MLP neurons of a small language model. Each row is named by its layer, matrix (up: input weights; down: output weights) and neuron, and shows model dimensions 208-303. Each number is 128 + 24 x the weight over its row's rms, rounded and kept within 0 to 255. Numbers have three digits each.
After each neuron's rows, "fires before" lists the tokens most often just after its 100 highest values on Wikipedia text that the model never trained on. A number after a token or word is its count.

L3.up235:078122097081130144174115106123162179099121069086109131150130122106128182154149154146151111152151106121141132161089164139119123130113134140142105117159113145099138142129106110132127130150140138156143171143096113126123129156115146143117152118152099148160134148139107158146163105146146188144
L3.down235:150124139151136124090143127112097119146108160191144093155166192098126097145111173128139131170088182137106125107093129092109141103116147141111135083106117116100123131094094130142095171079121135109166133137119134148143144193117113127118124072097174113118146113145102124131103109125168112156
fires before: " |" 30, ")" 28, "." 9, " (" 5

L3.up657:126094130118122093180127145140141165140158142080173139154131172095133098157126126115145142111128148172177133119128073125110150098156149113139130102134140170113134161097125145118147096129126183124104107109147141146114137129142107099079107139099109122108151160119154120100126176119085086136
L3.down657:099141127098165138143112153135136162091095114137145145122090119129153142131151123104158142101155121148133167162125119146170108127110140118131146137153157144123157145147152127128157117131097152123115126127180139097081105099142135107153141117152113118141115130080117130145119164186130115121
fires before: ":" 65, "\n" 4

L3.up488:143093131125120126137125113095145140205150115115133145123156168063119121111191129156132146105122115147152138143138140147180121116157114117125139091112126141101110171119135126143156088130170137138113153118112121135120128123111149116135136112146079092125118131128139095105119120117122138124
L3.down488:123060147129124123145152141129152133140188152123172141112105101121111137096136119145143147063121121154112120141162133166155121126114140063091118133159150140177127146108109088133133150134151117145140103168138156098120113120129142141153142134106094088133131123123134119092133134126154133133
fires before: "=" 44, " |" 13, "|" 6, ":" 6, " votes" 4

L3.up1992:149126106123126178122115110105098095105128110096100107105132151158144105123202120174142137126130114107096145073135099158133113158112112110111120135135113118100150148097107127147169153134124145117118178156140103099095089121120126161163108104162146096168129146113148158117130095146144117141
L3.down1992:162098122129136107112143086090088151150141164084116091101144111102128151105097172170119103138147182197164136143117112112144152122105103103097170132193097134144060147116122091078142119134113125142145144114078166115115098144111127163141134101110131123109098127153125112097124139103153116149
fires before: " |" 38, ")" 9, "." 8, ";" 5, "p" 5

L4.up780:102110141164109155172135147142124134137091107111125092197160126125156104118127163115141142103137125149155096112101108111106107143157114133144144112128123129130151151115094121136153101129120141135149164166168138146100135163138121107156154130117162166149165123135117128098115130099115122148
L4.down780:131157152100119168099163127121161147146148136135138148123104112130089151106138061110152155064121120084102143162151141084118112123102107100139106179107113091124138142122139146188133108145171166126153132182074142149096124064100098111112131148087159131120085123128162151115126138157204126100
fires before: " in" 24, " by" 14, "." 9, " on" 9, " to" 7

L4.up474:167124116067091163128126090121121165152146102097097128115142154131094128151186138185175151171141146128091156146163138133157109136154128169100107114149114129105130105120159137132186116085154128091135129142110112156116125129134125183148153103155135122132107161144140127130106166184107162173
L4.down474:073133103143121098147155126157131165175121159147142146130174140124089125143139138122116133143126083143147120162082117125182154110114128136107160170135125107103162163145102172166128103142134117129119082110143160145102112122168168121113100151126136156144173133104120132130152089127143144113
fires before: " |" 38, "." 15, "–" 5, " 2016" 4, "-" 4

L4.up1120:110116132108101133099128147085096121143165148102166127099129158121115114143179150122138121133091131133173128135155080133125157132138131102116128121132130116104154152087149127127137152128121188128091120124146137144105103095168092123116096119114109107114126150117107116131169171137120111160
L4.down1120:120142135069122172124104144098140125098097127145132124095107118125133105107145090095126137130128094108154117192123114143126087151103186125110103163118139099126179124097125145162130106155091128120142143106134116116076104104154116138114094166117116138196118077085150108135102116139142175124
fires before: ":" 50, " |" 18, " votes" 4, " zone" 4

L3.up575:104102171155136164153140171139115126092162116144141129116115097140112166134126155115155139099111055156106121145135129162111135154124137112087126100108135142143113126139107081104152136124082138141163123137162163133113119108121111136147127145130138147126153147132074126185113121107086156114
L3.down575:150130131114112113177144173109081147115098079111140155118151113132133116112146122101146127112139133117145089105164118195156117135126111100143123129146143107119153138105083121125162127167143111152143136112166210124133152106158134096143063160107113132116123172128072134139172140137130106112
fires before: "\n\n" 23, "\"" 14, " The" 13, " It" 5, " This" 4

L4.up929:105090120150118127115128114104136082154185145127141164114137152102095157129134136140165139122102146140148144149123104140172163112155135115147133100100114136132159155113157124138168092125128124117128144112125153090121135088141133135122139126079091138135151115138163123065123152182154082137
L4.down929:119149128123127109139132180151170139126141108116144122111114162147140137143142109117142147117093120124165098135133159166111109113151097150110111087154079167140111111120133129114154123097139158130118128175158136133116166149127117094143107140126112118094134125174153129113122162147128152162
fires before: "=" 81

L4.up893:143124152117158149099136128123135141131171109123119085143149116139134129147156142127075147108110115162110125130130127132138147140123105148071122146154144145145150158130127118121116160186124163163139149123128083123113094143122147153120115133156114140160176160144126124134121137130138138118
L4.down893:120156161176188122095127115161139129133133152151154077166092129137112143167123148118117117144099164165130112133129148103135075098089140131103134144147139096155090154108112105113104195115099125123118107087129145132153114154121120120169123095132144116107155123077127138123140151153144141120
fires before: "." 23, " |" 11, "\n" 10, ")" 8, " (" 5, "−" 4

L3.up518:127164120150108147178154157153141114076192142114176160125099144143123117138123147101134120091096165117111118120141119145144164113134072111105127106104140143092162176108118133120129139167131149141119140139171168158106082087129124110089141154147077154121158105122110071136168150125134149120
L3.down518:146139159150124132123120123083095093096110119085144112159143115118137141135156151109134077134154070180150132130127117127097140147140107114097133104080095090118113107154110112096148131147137142157160084112126169130121120151111147119115152120107107138108102127118098117109138103119158099147
fires before: "," 20, " |" 17, "\n" 9, ";" 8, "\n " 7, " is" 5

L4.up1564:165155089027081149185137133162170161108144147134153123158130158096152115155154121152173168183102151149139120095141137139133118091119133166081138133137114140059096162106071140138147088137150138121133127138144118150107097117129115143119139122162133198135131154147117135116122158173138160143
L4.down1564:124156130116125136116126132121116180120137144102143118151136128168096132116130128108125146191137138139115112124143116124137153160130143127099122113086110171096148143118135154118171167112112097106093107082108095123124127168137187127104100134138131169128131111111119107103142137153131085111
fires before: " |" 24, "′" 15, "″" 10, "–" 9, ":" 9, "-" 8

L4.up364:120147051066122124144143104146113121111138119147099136136160171098114136120178150151161127164087132101172134096099140140152125120111119196090079147110107126125063175113128139117122110139123158107119120102113076166087121088137111152130134091197110120137089162147144128149128133133149120120
L4.down364:145132076116113127135117150104147134146167168115093109141155159142078128096074146121118112184113131138162156141103116129167138165140125133116106149124136163150094120136128153126163113111117136123132109103088114124131158156102104131110119136108139171143116120134120088151119117150125126135
fires before: "′" 20, "″" 15, "°" 6, "4" 6, " (" 5, "W" 5

L3.up980:130113128041053132168155169104117124127123133120176153107139163133127106141133146157168165152118118126124146105168115126141179110163109093116088109131113134121137128123131167139184117122134137090104122160124132165111098078129118135104114129124169161114126127110108133166122150144128133128
L3.down980:157124145138156128108115114094093123095153079110106170130128141148096066114120095089124123125133051086114097160149101130128090137156111141104193123110157142122134162138142145137105130125102128130146166181136134096086130146142106111106137109119096106160142124169126134145115114128105135117
fires before: "-" 23, "|" 21, " |" 6, "\n\n" 5, "Re" 4

L3.up128:108137148127113134099154125131147106140211101080155163165103131080126150148144121134136151128118145128144156123125131131144140130138166118155177131105096137097142137063121130150109135099120154108114136134136136134122119088131089169057055118160104130127120122156143113097115141137120146135
L3.down128:106112128121124127129111085129149138128144092137119144126100093164102117145081165145100135075177125143149108113120154119166093083105116119091121160161175104176171145145128123177122132133101095129129146099146146100154143138090124137128139124144078126125121137095151124174100159127137124103
fires before: ":" 63, " (" 4

L3.up1498:148144173146118163175124143134111087149154090148159169093142129100130131136146151136142146168082120102137145117079135143152141126121111076117112105132143151132115157154119149110136146153074121171105074184143089112085127162133141103114155143123129121108144096121098133149142096092133140141
L3.down1498:120139131124133167126104091115154130176156131137115104119169173134112152151152120148095118121110126136146130088129144102148094112183082155169101124160128125090135145130150111133137135144141148132148108144127142136113119139132124143129110132135115141103119082171129131089109100117106121125
fires before: "-" 61, "|" 24, "\n" 15

L4.up980:109154123133164125100148130129107145096163111131120127146123142141150113126169124121102112101105096188128108113164142133126103142110103161069096084144124118153144164121114094085119135152135135129202160077109100130119100125149125116130132090156124147142213144158107120123129129096135132151
L4.down980:099139126168171145132145134183144123151122149141130110175119135085090150179147123129147092093115155134152107106123157081120114127120119138146122125142135076147150108140106108120080170050155134135067105127139154145177125127127140136167120118149136153097141137108097132133154147126150123128
fires before: " |" 25, "\n" 22, " −" 7

L3.up432:145148120101130181079182116111142127131116148097084071080144093149140150128137103170155138119134112136131141124150169100132138149129110140075126142091093170100146120148141154140127169134114149103101131159121144151094133115114133172136160132134096125171118151158163155146141149130131187143
L3.down432:137166103183146155111120117120118121110124163117089150196121132081125120132121142132150106118105131146157108132119123107107138132150123178085147135118155133153140089157116134134137160132093090119162128099131131171186131107123100168084118124156146136109129125098159096104096091120135140107
fires before: ")" 29, " |" 28, " (" 23, "." 10

L4.up452:123101136113114149113135124145153126124138089076091124123153156136128167164113124170151158146112137137143148129111170116123108135127140139132100111105097189127125143147127140099140148153160145153119141133116133142117117105136068155126148147146116144151123160135179088143158136174147137115
L4.down452:132155110138115163140128115137133152099108116090144104114073129118145139130113065144105142156094145135119134101150161087122154151102166115115128148124153121103156165132130117154148162163079135160109110175115143110118133143122124147146124124197112135104114128135106120125136120123096132123
fires before: "," 24, "\n" 18, " |" 14, "." 12, " is" 9

L3.up945:097136112104092148191130129125112128091123105136193184130109084102138179131131149162135168159066130114090142124076093200126138125147138096120138112118136094100165113058129143126145084184163129151109136157109130128087114119132129151154105142171127173135112126116112137186158088107131144120
L3.down945:106114117128159135116105147123135110155120158126139116128158211124119118131119123110129129155102137163094127137156182121135122164135131162137152157157151116153096173096113135123108136103156097087121134094112156162149140142161105091142130138089156135127115110169118143143133153131110132131
fires before: "|" 46, "-" 18, "  " 6

L3.up1196:184137106126117138119157095130098070174130122094109137102132116125156116122143102148146137117145127183091171073134113133123146115100093111142130167134145148135105128102145139104157130129119126097157168100108160126080115131132139112149157100134135121159092170146152131108112148156118144147
L3.down1196:110174150170132127167164153148138143157142131105143117175148147150100113108113142091139117112146145150186116116162158126108146175136098134107118171154133105128132106158104115122137133123149151124137107125110159087135104167121115127125129121076118159102096152166096143113156165120142146121
fires before: " |" 22, ":" 10, ";" 9, ")" 8, " (" 6, "L" 4

L3.up1732:144147132097110140114174183116112096119165137142126165117118142112150102147181115144170155143134092138104127118137111169131122127103109128102116109103125114101125142114141134113154156168116154143133118133136124129047101138149139140154116119190150140156122140146168116159168110170151166149
L3.down1732:125148104138092133123126147120100150144153138102125140130098098154150121121134125116141143112150125166162094134125141153147169165107111111117089125145102102132161116115162110119115131157120090165113104100136146108119129146101131129136120140141127130107101099142110132154105125145115130144
fires before: "|" 34, " |" 23, "%" 9, "\n" 8

L3.up257:090123125099120134124125140141118080118122077122118111128121129135108143122188131135116119178142106112169148117100116112141143135128118162085142134131093143138134111125124128145111142119107153114130144173128074134128153155136191105133139104141131118108132143113086129137181113118153142139
L3.down257:153112102176139124130111083156111155146110138147070107095161135114137126121094123190117086118146161135153115107104174136093117121124148129141120143134104117100094122121159126111143154150128126197156152157149138126148124115159135126119155086129143128123122133124174143107160123121145096136
fires before: " |" 28, ";" 15, "." 7, " (" 7, "7" 4

L4.up1481:133164151109115134155174097129117136129122117108138143095129140119148126118142158153127153156113102124116175115128125129131092129129131121125105161131162172129122149109125121152107144142105139125118117116140109105118120130154100152151186150139114167156108154124157115134112107114131142132
L4.down1481:160125136103139113109092142095102131123120132138111123145155141092153120097138121103112113178088110149115180113151099124115136131130146079150144184171114128128109154162127109129145159175102107157163093158100164142134163129163163146156128122175139119158095129125101152149129119122138082110
fires before: "\n" 29, "  " 10, ")" 9, " |" 7, "," 5, ":" 4

L4.up391:114091106136100104122156130098148118155147160152159152127131125098120136152125130109133148116073128148165140160133126104153174086161112135116100102120122160113126154132141133130178089120156146149122086160114156142125119124140131105108114146108090111122131136151128092085123137160136104126
L4.down391:131117119147132101139155158108171127169102100082122120089132164135139135120114111139116155099140111138136087139135165170098069123135125142112115085139094141137113105128139148100141105122128147123154153109107099123105157148106135098121123135106146115121111152154132122087096169152097176152
fires before: "=" 70, ":" 5

L4.up1289:094087118089124135163161162136116119085139112160163150099101147127114128159134158120148130118083051118119114119139111157122152146115105120115125088086145132134120148146108093119144125121092128145168081095181137132110110118143103133134145143104143133146154137107099099173127152122098157129
L4.down1289:135108100107122127169084096127135153113100122125151134132116113137099114096163176088109130091138095117136113124122106228135126156120124079131130151148192103136127127125095105128137118186149113140141153108172198080130119090136099102148083133114105116125114141126082138141140148138140127118
fires before: "\n\n" 31, " The" 14, " This" 6, " In" 4

L4.up1965:083112135132133141126168216147106167095141126156156128099093116115161143129113115120170143080083097149106115111165112158133167118106126102086111146097150117147144143125118106119154157133100128159145057122163145114109118121123122156140119150116124153172159148139159124177104144135113142113
L4.down1965:130080131110129102137103109134132139118103129103141145130135143138103118127159144084121123084167123094146117130125131174121124107138142109117125150146184112120148122109099087127132114133155097122123172090178204080138123089147108101146094108137142129134140154130079127115139136132140108113
fires before: "\n\n" 22, "\n" 21, " The" 8, "  " 7, " −" 4

L3.up1953:126133088070135150119145089108113135139124132104109137112155125109102130129174133157170130141134126124130146119122170146115078142135131150134118155119157160100108171132162143080123080157102137132102126136114094121109105122153090176099154137153083093153123175162153139170131141154179175125
L3.down1953:155171100116154129082145133113116154138144177137088112138148099125133180150116132121167125195089112176134147125138063153105111106088095163106093111115102113175089129126142149137125174081136166103095125145133116145145113135142109166127119141105132133154085131106095066123145121124118137131
fires before: " |" 35, ";" 18, "|" 14, ":" 7, "." 6

L4.up1392:166152126132135133143111092117138142145102092150159104138176113139169147128161150127185155086121156141125119116124101130114135131130138142141130129174124145169144156089127139126129123119117140133145153124158120109096127182144134112140134126112087130103126134196155118106159144133147106111
L4.down1392:105101106104110137120130159128113143112088126104084105126084120162092122159121120104100122095124144104121119140144154108163119160112138102115161185146156129106165104092115140151162111194136090124118146180115110127155180118118153150105139157102116140116183153091090140179123158166121157143
fires before: " in" 30, " to" 9, " by" 8, "." 7, " as" 6

L3.up1492:122159121107150144119153104129166135114114129100079108081154123094152126119168077125110121126105085137173163118102135114101109119090128139079103141148117117100109118142136107110103159165128127158144134124144072154084111118130128116123132144146095129177121167148118153143147098095157151109
L3.down1492:120147111191158104131132092147106124156154196159118127133149155123138155132122153123100118135117155164157158132121153116092148115107151131108150116129100106163111082119139110100112170083104109133128116134091130122151142168127098107119131132098134131104142156129105114115126138155125157120
fires before: " |" 32, "\n" 13, "." 11, " Report" 4, " 4" 4

L3.up1929:127107085136144113140137137137148098125135096095140131145127120142111142101145132138113118127152104126165101126120126172104110137120135098157127151148124150139130157134136089126133116136127153160099103102159165071107113150160124110146121107150057109177142115161115118096112132094129192155
L3.down1929:103107113140133142083103149128172126168118134172127096173142118103159138127132130142144114118113143150130151066143174158114105140111136131086156146104121117129142113083131146080098115068070133150139108128122129186155147145110131151126132133109142137109128115151139150152127121145131095116
fires before: " |" 27, ")" 19, " (" 8, "." 7

L3.up1804:114127160106106127107154131098147128180179125106122159097146129130127170127200125124122137122082141145185126101122090154172116147147093159114174072136128135066141169134140160127130110138172128124138195136119141152127126102139109140113079153107123126138112161136110125133134179164134099138
L3.down1804:095130121100103125126140178098167103129138112086123100128116105153153123108164122124152141161111079121128118139146121175157114109110139134101117113075091137133170137120125121162169119170115108115136097129142149103097089109137139156150097153124086142186123076153153112120139113152137141140
fires before: " |" 51, ":" 11, " votes" 4

L4.up1779:135106114063092141130149114137140123137159123126126161111150121090132118160149145178203138138163119131152140142136127122132137143141094148125121118148101120102140149135140118142164121119177153074118154128096104135090098067121156130106106189163138124128111160149180126138116166181156113140
L4.down1779:120146129100110194123152097065091136128160127141119121106132106147137129136104122112137139138151147151110143143121111137128144149117094119148126108124133146133153158154148147128135137182122125079127145124102184132103115158107156137084091170161106128130136148104136127111142133106148098093
fires before: " |" 50, "–" 11, "\n" 5, " –" 4

L3.up440:107135109075099092179138115150138138134122119157158123101142147129130107114127107133170161158108116118140144143105148159130125090157098137103110082131161110105076173095125134146126099149138137107123167129124112135106115134136096140163169133129126174140110140214144082120075105122113151159
L3.down440:153134173133145174098127127126093147138091131144126143152178100113128160098090134113109089155090094149150142117161120134112130165112119175114112131103087123131133145138108127136133169119145154110108106167102129144155139149120107149135095105121123138119147121108125116107121095103129110122
fires before: " |" 31, "\n" 30

L4.up1025:104094130114104137123150105121138078131139119144113154145141118095134131142113134143154138124126130166103157172156139114119162124142141115128135119104142154154111148115129144124193112112103139124136094130123128143130112149122111154112133121130120133138136151141156113080096144177117138130
L4.down1025:143132100153114129138129131129151112141147112125148138087099156167093124120127118144126164104127104115141104137153173167121096130138119130112120098158118155176070084100153149109122092121170156141139142129127163115102137160099130102153122130109114099081124128176131137103097164135128145147
fires before: "=" 90

L3.up2019:053123113132121141167130122154122093144117075126123101161145133108137098150151147138117117154161101161147108123092146139120110163139129124153101129138097104134111109080135095133141121191156154185109170108152143114134149131138145101154112105135103136125166135138080128136125112124111107147
L3.down2019:127148114148116125082145101097139111090132129133116092154112123103131077131087131155123136128141122137106187116128142155128147161102090146080139107094164119121141116150112154112093104187114128135154137136123113108135121123089125129144157101121135085152146116106116129136069155125134119137
fires before: " |" 39, ")" 13, "−" 10, "." 5

L3.up1938:156116115097090141139131150103138128174134116116145119116170187143135121132152105143134135127140127139158134109122078176175146107161127168134129116135156126120105161132154115107155114154126127111123123165136167127125124153164172082141102126123081125111109160133121134140111137119119104125
L3.down1938:100150096132119138159153156143129132136133132104135111135149130113137161132164131127131130110135102102119083127130088178124124100121148090156118115156103123112125129124162131130186097137093136128115148124141125134110123132145157124112135136155120107182119109082162126121127142154129164133
fires before: " |" 28, ":" 14, "ing" 6, "+" 5, "\n" 5

L4.up1759:107100077077127159126125179112143123063106093126138132137121105107130203171113164112138118107110077123097136144145118152126140122120123100105127103098108119131125146155086085127168149128129131129162099110163158128116123123105104139127143094119149134119121164114082136145136121131143148146
L4.down1759:112096135120119123146097112118131147095094132110128136149117116151091128096135213116111149119142110114125124149097129183128132163092143085133126149113134112165156154136098098127134128147161089127146132084158145094142121118111118096148114142113132110138152139085092136135142141128160106119
fires before: "\n\n" 24, " The" 16, " In" 10

L4.up255:135117087088101118137172132133162107146093123116130161099155109137121121159197082159150175134134116119130168131127156146101093116136100144122138128113136122106131143109143119108128101155151165125108163120100120122076121136139162132165090133171075117149098167156171132106097118169142151124
L4.down255:122156090118135129134108098116101109117120126120117128120131140174123139138135108118129176141087130151146135125122121151104134142120142123141115141102107130139121131161149125145119143089104088124114094144140136137108136142128120154141136089150124132105081154123110150144151124153152167115
fires before: " |" 49, "°" 9, "," 9, "." 5, "%" 5

L4.up787:162163113130116127113111107154098132159126115093139107174168115120137108116184121114149143160100132172173134141122117120113114148156122096114130119145156145163108160128119132099140099109095175122086130120156117127105104150117127122138151132123079160109163108158108153089118177118115147142
L4.down787:092100129119138138157111169139125148117067138116127105125104116144068155137139093104101132009150112136118099140157151130143124170102163086142135170154175153152126139098145115123124120163143118117111115152106094131152155121118153156113133149121135120135166147068106092148129131129127142120
fires before: " in" 24, " to" 13, " by" 9, " on" 7, "." 6, " and" 5

L3.up838:134110089128101141155129145148141117128121147103142126172122144071181138160154156135129123109103120126159126145133139180143113117145131142120101107133124124068097115091155123131150096117128164136164107090135102120120124167157079126131089089086089072117146161172124096147093107152133136150
L3.down838:140112146152138127113148149120138126112114098099153155140137142145114126118161150166117093151104129128112139117126156164120114124134112111154144129178139119127147164143134123120134138108147135131145116090142167145163138113132134137158108106147120105133129148118117201165049134137126123127
fires before: ":" 45, " in" 5, "." 5, " 10" 4, "\n" 4

L3.up778:194115125116115123149135100177106093178165130113118095085144094098133065164108177184123120120160097095086115099138118140123155142126125065145100163112132134099094129107108128119132135128141144103126130140109167167110126081069154153159111109148132128126144117153139134155102097127147150133
L3.down778:141186083121107124161133180120151176113078103122119101157152143114200133106140150142140125094127131134164108104128138115125129162126079180090112075140138144118174134152114107143081158107104132138152148106123165134144144133153151138117168103126136144130144148098116156149128141107103134116
fires before: "," 42, " he" 4, " 2025" 4

L4.up762:089177128139120137145140179149143136081154132100150137163129167131151159168143111126155138151122143123132128109144152125114127120116115120099121137095094153103179173128131118103112135161129162172119127158152139157106117105133083131077106140134093134121164140104125090140146139132126121141
L4.down762:087118158130121133148121119141129120104094117103146124113134133154119108131088144077114116128147134154150145122137134079103159171110126111099169134088144114096172153151084164143143158123129157129144110119134133116122119157136138115126157116128100163118105157101155134119123140090074092141
fires before: " |" 53, "\n" 14, "W" 6, ":" 6, "N" 4

L3.up1578:138113100174114119184131176157178169124145120105125150132102121116159140180120116121118110094091150118149147097148147152136141091157103110103109132127111112089162118111116141133121152123124150149107113203209156158135080085112114132104080136153081140129139090127116083120157133125112119147
L3.down1578:148113145156145154193123167096130133117114116108157103149116152124145081137138119127149091137088119124121129139121120106124147154131108161138093129119086145098111134151089157127136143089163157070143123099149106145144140140091113073110108129152113136115150098110114142096145155114124088122
fires before: " |" 32, "\n" 22, "," 13, ":" 6, "\n\n" 5, " (" 4

L3.up1784:079095163146106131198132104116154107134157139106148120126092154147103125151141141123128145112109129177134122117124161111113154132147139097130143136152110139076106122086097117111149119156120192118131151146118140121131145106150142136136103140119132142145144181147135119104115121114114076142
L3.down1784:132113143109144151135121114113154079164121136139102132164122107111127104128153110170066118120139127114136110158134109133137142126132113171117125171101163128150135117138099130140078122166119061142100148104138111139101127109066122164121076127146090142117135121117144078131142139171140095138
fires before: ")" 28, "." 16, "," 10, " (" 7, "\n" 5

L3.up1995:114138138095117145171141145139159111107170086107128174077122147077146110112128130154144127175110129102143131167105115118107146114134141106135095160097108149125127146106129115151134114151102116101098088162108107156109130137120100160108100157131115167121098133142156117081125100106139165153
L3.down1995:131108111126161131163140126140141128138088084118157108125118126148129137165119109145101122128166148109151087125116138155116118123116133118165054111120145155069093167123112164115158144127141140127119136133112115142098158153123153123120107120143111149120127119135146109158080148141120140142
fires before: " |" 34, ":" 7, " \"" 5, " February" 5, "." 4

L3.up458:111110115100120158116107131124148135168158119100137132130094165096139144161195149113132138141090149116164120117124101145168109130138111164116119090131136143100157125146157131141137115128080123145115128123150111142102086143182112138152121135113102108118148168120103110136138156150121087138
L3.down458:121125083086102143142123146065136103068124140073131145103079128146117116158181122137129125123112115101103120163177115195167102098116129130111135102116129142139173104134125143163195116142081124109156119102144166137116080112133090136142117169120127101192105115083138140166072134175144128141
fires before: ":" 50, " |" 13, "+" 5

L4.up423:136113143135104166150106116158136098130175100158153160100097165125172099137089172144110135137090139104105168100090084123107151143114108102124116091139117150074128116151132102111158149112099130134145094147130128058090120179088137112132152095122149165163111135156163145120136095100113142128
L4.down423:131120158125148088119104140133133114143120152127102135142137145165133052120113114148135107091109112096141131104171178150129144112157133172124117120164122152123113103154125132105135130146149143099138151164150143112136122116106118113154113173151140119146181068125069087111116181132121132108
fires before: "|" 51, "-" 10

L4.up1537:078138153083100180133136139153155109106146148089107127136142120147100174135125145150097126142121129132072146102107138165119107134166114172094124122118097164089127125119128107112140128117135165117147141152117083138107127157153114170130128109111132127199125133123120119152155127144125168122
L4.down1537:122154112125122126124155142128115148147150124130054121105138173136119146086124122134120096166122124119109128085096134113124133180130135153151146139104101142106140165188128145145107132113113120093150138087105113124086146109136091106163112080130162191139129121135141124133109132114141115113
fires before: " |" 41, "." 20, "\n" 9

L3.up1127:090064118131118135178158111112138123108127124170153130103122098060121128142148138167161154121138132149138105145160140120148155117145113151130122097106148152118123144080108106118157102114140149146130095129133129134119150114106153136126128150086093125119151127135116104107118121134106130156
L3.down1127:122098113143108084149138093150159139142124166149153132095142137151115165120145122155100122113128092138147104108137162140139177119133157096152109101128115113155077135114146158108109115147122125108125089086093156120123141117094108077143151112102102111118128133138139123081119138138129128118
fires before: "=" 63, "The" 12, "In" 6

L3.up1275:113125134134143138124153155136143135094130103105183122139133113146152112156137140140140124123099135162142159135118088145117169106172131081136121133154116132075140108102106114122177122129081154105142080179157115105094145154142130107132156106136146145147144134106145153201160083102101130120
L3.down1275:128186124180173140115139111120164145118130152143120091168182156081124129147126123112113144128123128115116137112121120150142108127125119162121138114140092122162152157121135133109088113110152136094119173135150117133136134136098116137143087113132101156159125094062131134128150147131130147127
fires before: "|" 51, "-" 49

L3.up890:161152084120123109141136127107167126159143124108123110152099136051129159116167149133137140113114103130172115111132139159182119093176107178106124111134138111126150159130123143150139078144170131089111119100116132104123146119098117127148104156120078102124114155136135115125129156149191073138
L3.down890:153121144122151117136165152105112142162156170100140092114139147133079175117112129150080126129137117101120111155117121146095117173132130102136135138151135119130131160143090137123147103136140119120148107158075138156126139171101098106127143121126159137135132137185130153099145138157163147149
fires before: "=" 27, ":" 23, " |" 4

L3.up1833:113081086168148127136161134127125094151127100122160106118139123142097104150110136120138144101163093138108074123151178113134123154130152097146056152099107158127150113088127112113124132141153141131146112112109150114122135100127170166163146119175136107194157105109107118111104140147157112121
L3.down1833:137124137129182129122113148145124161118092111107121131134134164123144122129139117092119119122153105137094178136132157117131100144168135160148111089115127142129134134104132121124108127103175143119138152150111135171127130103140127161076118110124091108132162193105145131149105144122114122172
fires before: "." 36, "," 19, " and" 8, " in" 4

L4.up1082:109145091088076133186133117150117161120111124121160175149137141139106147122164146166165180146156110137164129143147102157109106168136093155103096108097127149115093143092118154151176094141151153120123134108118142158084082111115106130141115150138128137113104159122121161143095153187151132100
L4.down1082:140160079099097128118122126084138121104143116104154125122174109178143113138129100130148173130143110152098096135157097133172127151113096137118127099114099162162104133158150178142121107125115105119124140139167137140119113129098132158102126126123118166139112166094133158092113185141117120106
fires before: " |" 37, "." 18, "," 4, " (" 4, "–" 4, " 2011" 4

L3.up237:111144104082101139161151127154132140146114135107123165150123185097105113094174167135161161149122139123147137092129070152109152155167095116128143109101136126128125173127093144113162070123131124171108135124108106156135089124146093115119079129154140133092141136108106110123164156174149153120
L3.down237:135150114174147148128129147121105116092158182123120101136124115154113137149144090102058086112128100121138118124138084116106086169098127104096163138116160137135171118158169140141120167092094154111089114140152108123154092117125130140120122109118123125172145125121099126109123111148107080117
fires before: "|" 40, "-" 25, ":" 6

L4.up429:152064107112110182172127091115121106136148162109114134160138124129110137158175192152158141129133117153097165096139100183110121136118125124134135080126148143124111139077160149120170119096121107138144119116120161146147122142094108164136118098134134140127144183127111131138127148213111105113
L4.down429:158138119150128108122172163105140189127146161126166093117118145108094126142143144118086144150138100127173098099137156103142148158135114169110112112139097154164166156158120154129096128145122094115118124097158118116154125135130137135115131146112138130116129136115114133111116146111131160122
fires before: "|" 32, ":" 25, "-" 18, "–" 6, ")" 4

L3.up562:110116169107098138123144131123143131120113145137137191132106102099146103143130135132161132129120134139080129122147089149158167096158133085125134103137101124066162129081100162155156157142162151096114105130113107155112100120130114132134145128143153135145129142124133144167143099133126112136
L3.down562:128144092144136106140146130120110107125129142095136152141129109119117117167134140155138128148116108086121145145125130130115124133104113106146135140139123108127111113121118127137133138135120103152154111117127114135116098151120164118152148109126173156137123121150116142129095127147149128137
fires before: "-" 52, "|" 25, " |" 13, "." 4